Part of a small language model's weights: 8.78M parameters.
MLP neurons of a small language model. Each row is named by its layer, matrix (up: input weights; down: output weights) and neuron, and shows model dimensions 128-191. Each number is 50 + 12 x the weight over its row's rms, rounded and kept within 0 to 99.
After each neuron's rows, "fires on" lists the tokens most often at its 100 highest values on Wikipedia text that the model never trained on.

L4.up638:54 62 55 32 53 47 60 55 19 57 48 35 51 55 39 67 62 67 63 64 61 54 52 49 46 34 56 57 69 53 39 43 46 54 51 56 44 42 21 53 45 36 55 42 39 53 43 70 39 62 52 60 47 45 46 65 47 37 38 66 47 35 41 49
L4.down638:37 58 42 52 65 62 43 48 70 51 30 39 55 46 63 41 49 55 71 59 70 42 62 59 77 57 45 39 35 36 40 57 40 61 31 68 57 52 36 46 33 53 44 47 38 69 51 50 58 56 45 29 29 65 39 47 62 74 59 43 63 60 45 47
fires on: "t", "or", "a", "ar", "ver", "at"

L7.up334:39 56 35 37 72 51 34 48 65 47 55 56 22 51 55 59 68 54 32 57 72 49 55 41 33 49 49 58 23 56 52 47 38 43 32 59 59 79 49 63 29 87 49 39 40 59 42 52 46 45 69 54 57 49 41 39 62 32 52 34 44 49 58 53
L7.down334:60 46 76 38 60 51 64 77 52 51 55 71 38 55 63 51 31 43 64 56 52 52 59 48 67 57 55 79 56 46 41 50 35 43 79 57 42 43 31 51 65 49 44 46 52 46 39 43 63 56 16 45 47 33 52 56 42 45 28 46 68 56 48 57
fires on: "u", "ic", "ed", "s", "lu", "er"

L4.up551:63 62 50 60 62 43 36 33 61 60 67 53 40 44 43 52 50 32 48 48 58 49 39 51 58 61 52 58 44 87 75 36 60 55 45 45 53 77 37 48 35 81 43 53 54 69 60 49 57 61 39 48 46 32 41 56 58 29 76 57 48 48 67 26
L4.down551:71 55 40 55 57 57 44 38 57 58 47 39 52 61 55 52 38 36 51 37 60 37 47 43 56 63 51 56 22 46 50 61 45 40 65 51 49 51 57 68 54 31 29 70 48 47 61 70 48 45 38 60 44 60 54 33 64 42 20 49 42 58 48 74
fires on: ",", "ed", "d", " time", "es", "s"

L2.up425:51 67 24 30 38 57 42 51 64 48 63 38 73 38 55 55 49 44 37 48 56 52 62 57 55 34 62 28 42 24 47 23 69 69 52 45 54 36 25 56 75 49 48 60 55 60 46 51 50 72 49 39 62 50 55 46 59 62 47 66 52 43 37 41
L2.down425:48 63 58 58 73 66 45 51 41 29 72 42 53 43 56 53 45 20 54 71 36 54 27 36 44 69 53 74 55 28 60 26 49 47 54 46 35 30 53 65 64 54 55 68 68 47 51 46 54 50 72 57 65 24 39 30 43 36 67 38 71 57 42 25
fires on: "r", "m", "on"

L7.up318:55 61 43 41 36 37 51 47 34 28 54 44 64 31 64 55 26 55 48 47 60 57 40 45 53 76 43 48 43 48 43 74 42 50 55 39 39 34 37 52 41 53 52 38 39 49 62 55 48 53 52 53 52 57 66 52 61 63 62 43 56 35 61 53
L7.down318:51 34 45 68 39 48 33 52 64 76 36 75 36 64 60 25 60 61 40 47 27 61 64 51 44 58 55 48 53 40 58 45 36 34 49 60 40 49 57 33 37 76 52 68 62 25 52 48 55 56 56 41 65 41 38 46 45 49 46 37 31 48 43 41
fires on: ":", "s", "il", ".", "l", "°"

L4.up683:55 55 56 51 37 54 48 53 51 57 72 56 66 44 47 52 62 60 49 46 60 56 51 58 53 54 56 30 61 48 48 59 47 41 60 30 69 35 42 54 40 42 49 48 49 65 52 26 57 41 28 31 60 44 26 62 61 37 29 53 51 39 73 59
L4.down683:66 34 62 59 62 32 59 57 57 44 51 50 57 75 54 32 68 65 56 57 32 25 44 69 62 45 36 37 52 37 42 54 33 65 46 58 63 43 51 63 57 30 64 44 65 60 30 44 37 80 81 56 71 70 61 37 58 58 30 57 57 32 40 66
fires on: "o", "t", "co", "ce", "ç"

L4.up289:43 49 39 38 55 29 61 66 56 46 51 47 68 44 43 53 45 55 38 76 66 26 51 41 43 54 49 45 25 36 41 58 46 54 48 55 26 52 50 37 51 72 48 51 39 53 61 59 33 47 57 51 50 46 55 44 54 52 40 64 38 51 42 56
L4.down289:55 62 62 51 52 72 57 52 38 50 65 72 59 49 41 35 46 64 52 49 48 46 52 52 74 63 44 67 52 54 45 43 54 37 30 52 66 43 48 52 40 48 54 56 53 67 41 44 52 32 52 49 67 30 37 42 56 51 51 79 42 38 50 37
fires on: "ly", "ir", "ten", "li", "ed", "\""

L9.up24:57 84 41 58 47 59 41 54 47 35 81 58 56 41 49 62 28 53 43 51 31 72 54 54 28 57 61 26 55 62 49 44 49 55 53 53 47 52 45 48 60 36 42 41 37 40 39 50 57 34 54 40 67 46 25 40 44 46 42 47 64 23 51 40
L9.down24:51 38 46 47 50 31 45 51 49 52 57 52 21 62 39 40 33 35 50 53 57 41 60 54 44 68 49 43 32 57 36 42 54 35 55 59 33 43 59 45 58 40 44 36 57 58 30 62 54 75 48 37 65 55 49 36 64 42 62 55 52 35 32 43
fires on: " con", " de", "s", "ed", " as"

L2.up400:57 64 50 35 27 20 37 60 55 54 42 55 51 51 47 43 38 59 42 54 59 55 45 27 65 38 51 54 55 73 57 36 50 42 50 58 52 69 42 42 63 63 56 37 35 53 56 51 39 45 51 47 49 69 70 76 56 71 49 43 44 40 41 55
L2.down400:41 63 41 33 62 47 47 54 66 56 35 38 59 44 40 52 50 41 53 39 65 22 56 56 42 57 43 22 58 48 50 59 42 42 43 53 40 59 47 29 39 39 48 57 36 56 61 53 43 64 63 47 50 67 46 59 48 42 46 53 35 46 35 32
fires on: "ar", "ri", "ra", "a", "20", " not"

L4.up431:53 69 67 49 63 30 59 46 51 55 49 32 33 63 62 39 62 78 45 71 54 50 58 65 47 58 48 37 53 51 53 68 48 52 51 44 58 38 67 70 37 50 51 60 65 62 71 42 63 30 38 34 34 61 42 30 42 46 48 42 48 56 61 34
L4.down431:59 64 49 66 65 46 50 50 33 58 50 53 50 37 77 45 45 62 39 41 67 55 48 45 51 79 63 41 41 25 47 43 44 51 70 54 44 51 62 40 58 58 46 35 26 56 49 44 69 66 53 34 64 70 57 41 59 45 47 45 28 54 63 49
fires on: "c", "as", "al", "st", "t"

L7.up256:55 68 51 65 62 40 59 28 38 61 69 49 50 40 81 33 30 44 60 50 49 35 58 47 49 38 46 47 40 59 41 35 30 44 58 46 60 70 59 42 60 49 41 45 53 65 67 56 49 57 37 60 48 58 65 55 66 54 57 64 33 54 54 48
L7.down256:39 29 26 64 37 59 75 50 30 33 10 83 48 78 54 68 55 77 47 44 44 68 46 51 34 60 65 50 60 35 66 32 68 42 48 42 40 48 54 47 19 51 38 51 46 42 50 60 64 57 63 33 57 45 43 55 35 57 51 47 61 53 48 42
fires on: " and", "il", " &"

L4.up614:58 46 31 47 57 59 48 33 72 52 72 39 48 43 56 60 40 36 53 47 46 55 48 43 50 53 37 39 39 60 44 55 58 61 49 35 26 50 41 63 53 59 62 39 41 45 52 52 52 44 44 40 35 60 57 63 54 40 47 56 44 51 51 41
L4.down614:56 32 54 63 51 53 59 48 23 41 70 55 38 66 71 72 69 48 55 56 47 40 50 39 54 52 65 55 51 53 53 50 60 50 51 20 75 43 48 55 50 39 44 65 63 45 62 51 36 41 60 56 42 37 45 47 49 36 47 31 55 55 56 56
fires on: " that", "i", "im", "com", "ign"

L4.up601:52 27 52 73 53 59 56 30 45 55 81 56 53 59 51 26 47 55 35 38 43 37 56 65 56 44 56 46 50 40 38 62 52 50 65 47 41 58 53 60 57 51 71 55 53 40 70 36 50 55 44 21 44 24 71 44 38 66 40 60 39 55 48 42
L4.down601:48 49 36 69 56 38 50 22 49 52 45 50 39 27 38 59 43 80 38 37 57 36 42 38 48 51 43 47 64 56 55 25 51 50 67 37 67 40 70 44 49 56 43 23 39 59 49 61 58 51 57 43 55 77 30 55 83 13 55 38 61 48 47 54
fires on: "f", "p", "e", "fer", "er"

L3.up152:47 37 51 57 59 51 36 60 69 36 39 52 44 43 60 49 51 60 29 65 39 32 57 48 48 66 64 59 57 62 47 69 65 69 59 33 25 58 39 55 61 32 48 38 43 59 55 72 49 61 36 69 54 39 54 50 55 42 37 51 56 54 43 37
L3.down152:59 50 55 44 61 27 44 45 65 53 68 53 40 49 51 35 50 65 54 38 53 69 62 39 40 53 54 57 44 40 69 36 18 47 53 53 38 37 55 31 58 81 46 52 54 32 52 64 38 48 33 39 49 43 44 65 45 56 61 39 45 43 58 40
fires on: "r", "ight", "aff", "ly", "s", "ring"

L7.up649:48 41 62 31 53 49 65 40 44 46 28 42 49 63 61 36 34 47 42 55 51 34 59 50 39 60 45 39 34 19 51 51 60 61 30 38 40 42 53 37 46 43 62 61 41 42 64 51 42 52 57 51 65 56 67 68 56 55 68 55 44 44 56 38
L7.down649:59 64 38 63 37 66 23 38 39 49 58 47 47 40 49 45 52 68 51 34 55 58 35 48 49 51 36 60 48 48 35 45 51 56 64 69 49 45 40 33 44 31 67 28 50 61 35 20 66 52 39 47 71 75 50 48 61 44 68 55 66 36 59 68
fires on: "re", "us", "er", "ter", "st", "-"

L7.up121:50 39 54 45 31 71 59 42 46 76 46 51 37 42 20 77 29 37 66 58 61 50 61 30 46 71 39 46 53 52 60 43 57 51 39 43 50 38 34 55 31 46 43 51 55 42 59 71 42 52 54 39 77 58 49 44 51 44 43 37 42 52 48 43
L7.down121:48 63 46 52 35 61 37 62 47 11 37 39 63 56 44 54 60 59 51 69 34 50 53 78 39 53 75 46 45 49 55 57 73 53 62 38 47 60 40 66 37 38 59 47 50 64 49 62 34 45 44 42 53 60 54 62 47 51 32 66 36 62 63 48
fires on: "s", "ra", "ed", "ib", "ig"

L9.up449:47 29 64 47 52 47 56 51 50 37 47 68 44 53 27 66 40 41 66 43 48 73 67 51 47 55 61 47 54 67 39 53 51 60 30 44 57 53 32 40 62 50 39 46 29 68 56 47 44 35 56 69 81 40 58 28 49 62 39 41 58 33 58 60
L9.down449:77 41 34 81 32 35 43 52 46 39 66 65 51 65 42 71 42 37 27 71 56 57 55 47 42 51 69 54 38 52 57 66 47 44 75 76 49 40 57 58 44 39 31 81 41 77 43 56 33 50 36 51 53 46 71 51 49 47 50 36 46 52 63 47
fires on: "k", "am", " M", "s", " K"

L3.up315:49 49 54 71 56 40 45 40 57 34 69 33 43 16 46 62 51 58 55 55 41 54 44 63 46 54 51 13 42 69 39 41 73 47 57 63 47 36 47 50 62 70 58 12 42 60 40 27 62 49 43 37 42 56 62 39 48 60 44 56 44 50 31 55
L3.down315:49 56 62 74 37 29 52 46 48 33 60 61 55 67 49 39 50 47 48 73 37 37 53 55 48 64 56 24 35 39 57 57 44 41 50 66 71 44 72 38 66 36 49 49 43 54 40 55 43 33 38 66 65 64 56 67 46 39 60 50 73 47 40 28
fires on: "as", "is", " as", "a", "s"

L4.up419:51 75 59 32 48 45 65 38 53 61 49 58 44 66 51 63 52 43 35 49 49 40 55 52 42 67 58 46 50 53 62 49 45 71 46 40 49 40 72 55 60 36 50 59 49 55 44 52 64 57 50 39 34 49 37 49 54 38 48 47 80 37 53 50
L4.down419:47 41 46 58 58 34 40 26 49 39 71 52 46 35 42 31 68 67 69 52 58 49 23 45 78 50 61 47 33 54 40 49 48 50 36 39 66 53 53 46 42 49 48 43 60 65 56 33 66 34 51 58 32 49 58 25 68 65 64 43 37 54 32 43
fires on: "ed", "red", "re", "ent", "ad"

L3.up296:47 49 48 52 57 59 46 43 30 51 47 41 21 40 56 45 67 48 54 50 22 54 54 47 41 39 81 44 42 45 57 53 60 85 26 61 55 39 44 47 42 77 52 34 59 46 62 58 40 54 42 49 50 53 34 50 53 63 64 43 43 36 68 42
L3.down296:55 61 53 63 42 36 46 53 57 85 59 66 38 58 49 58 52 60 39 48 51 52 42 38 53 64 49 68 41 51 26 55 51 19 85 54 57 44 59 53 53 32 38 70 37 55 37 39 59 40 33 41 47 45 64 63 42 44 37 28 52 59 50 69
fires on: "s", ".", ":"

L2.up211:61 60 45 60 40 91 50 66 48 36 59 41 77 32 69 79 58 49 44 67 58 40 60 51 25 50 39 52 51 58 55 38 36 62 50 50 41 45 21 47 57 68 43 61 54 37 42 49 58 43 52 29 50 50 42 35 36 45 58 54 67 70 69 37
L2.down211:62 59 32 44 71 28 62 46 57 33 82 45 49 52 31 36 35 49 55 50 45 70 41 35 27 52 62 51 54 31 49 55 34 57 59 38 71 35 59 72 37 42 44 57 59 50 64 62 53 74 51 59 64 40 48 38 52 52 54 55 49 23 25 52
fires on: ",", "ev", "ne", "r", "m"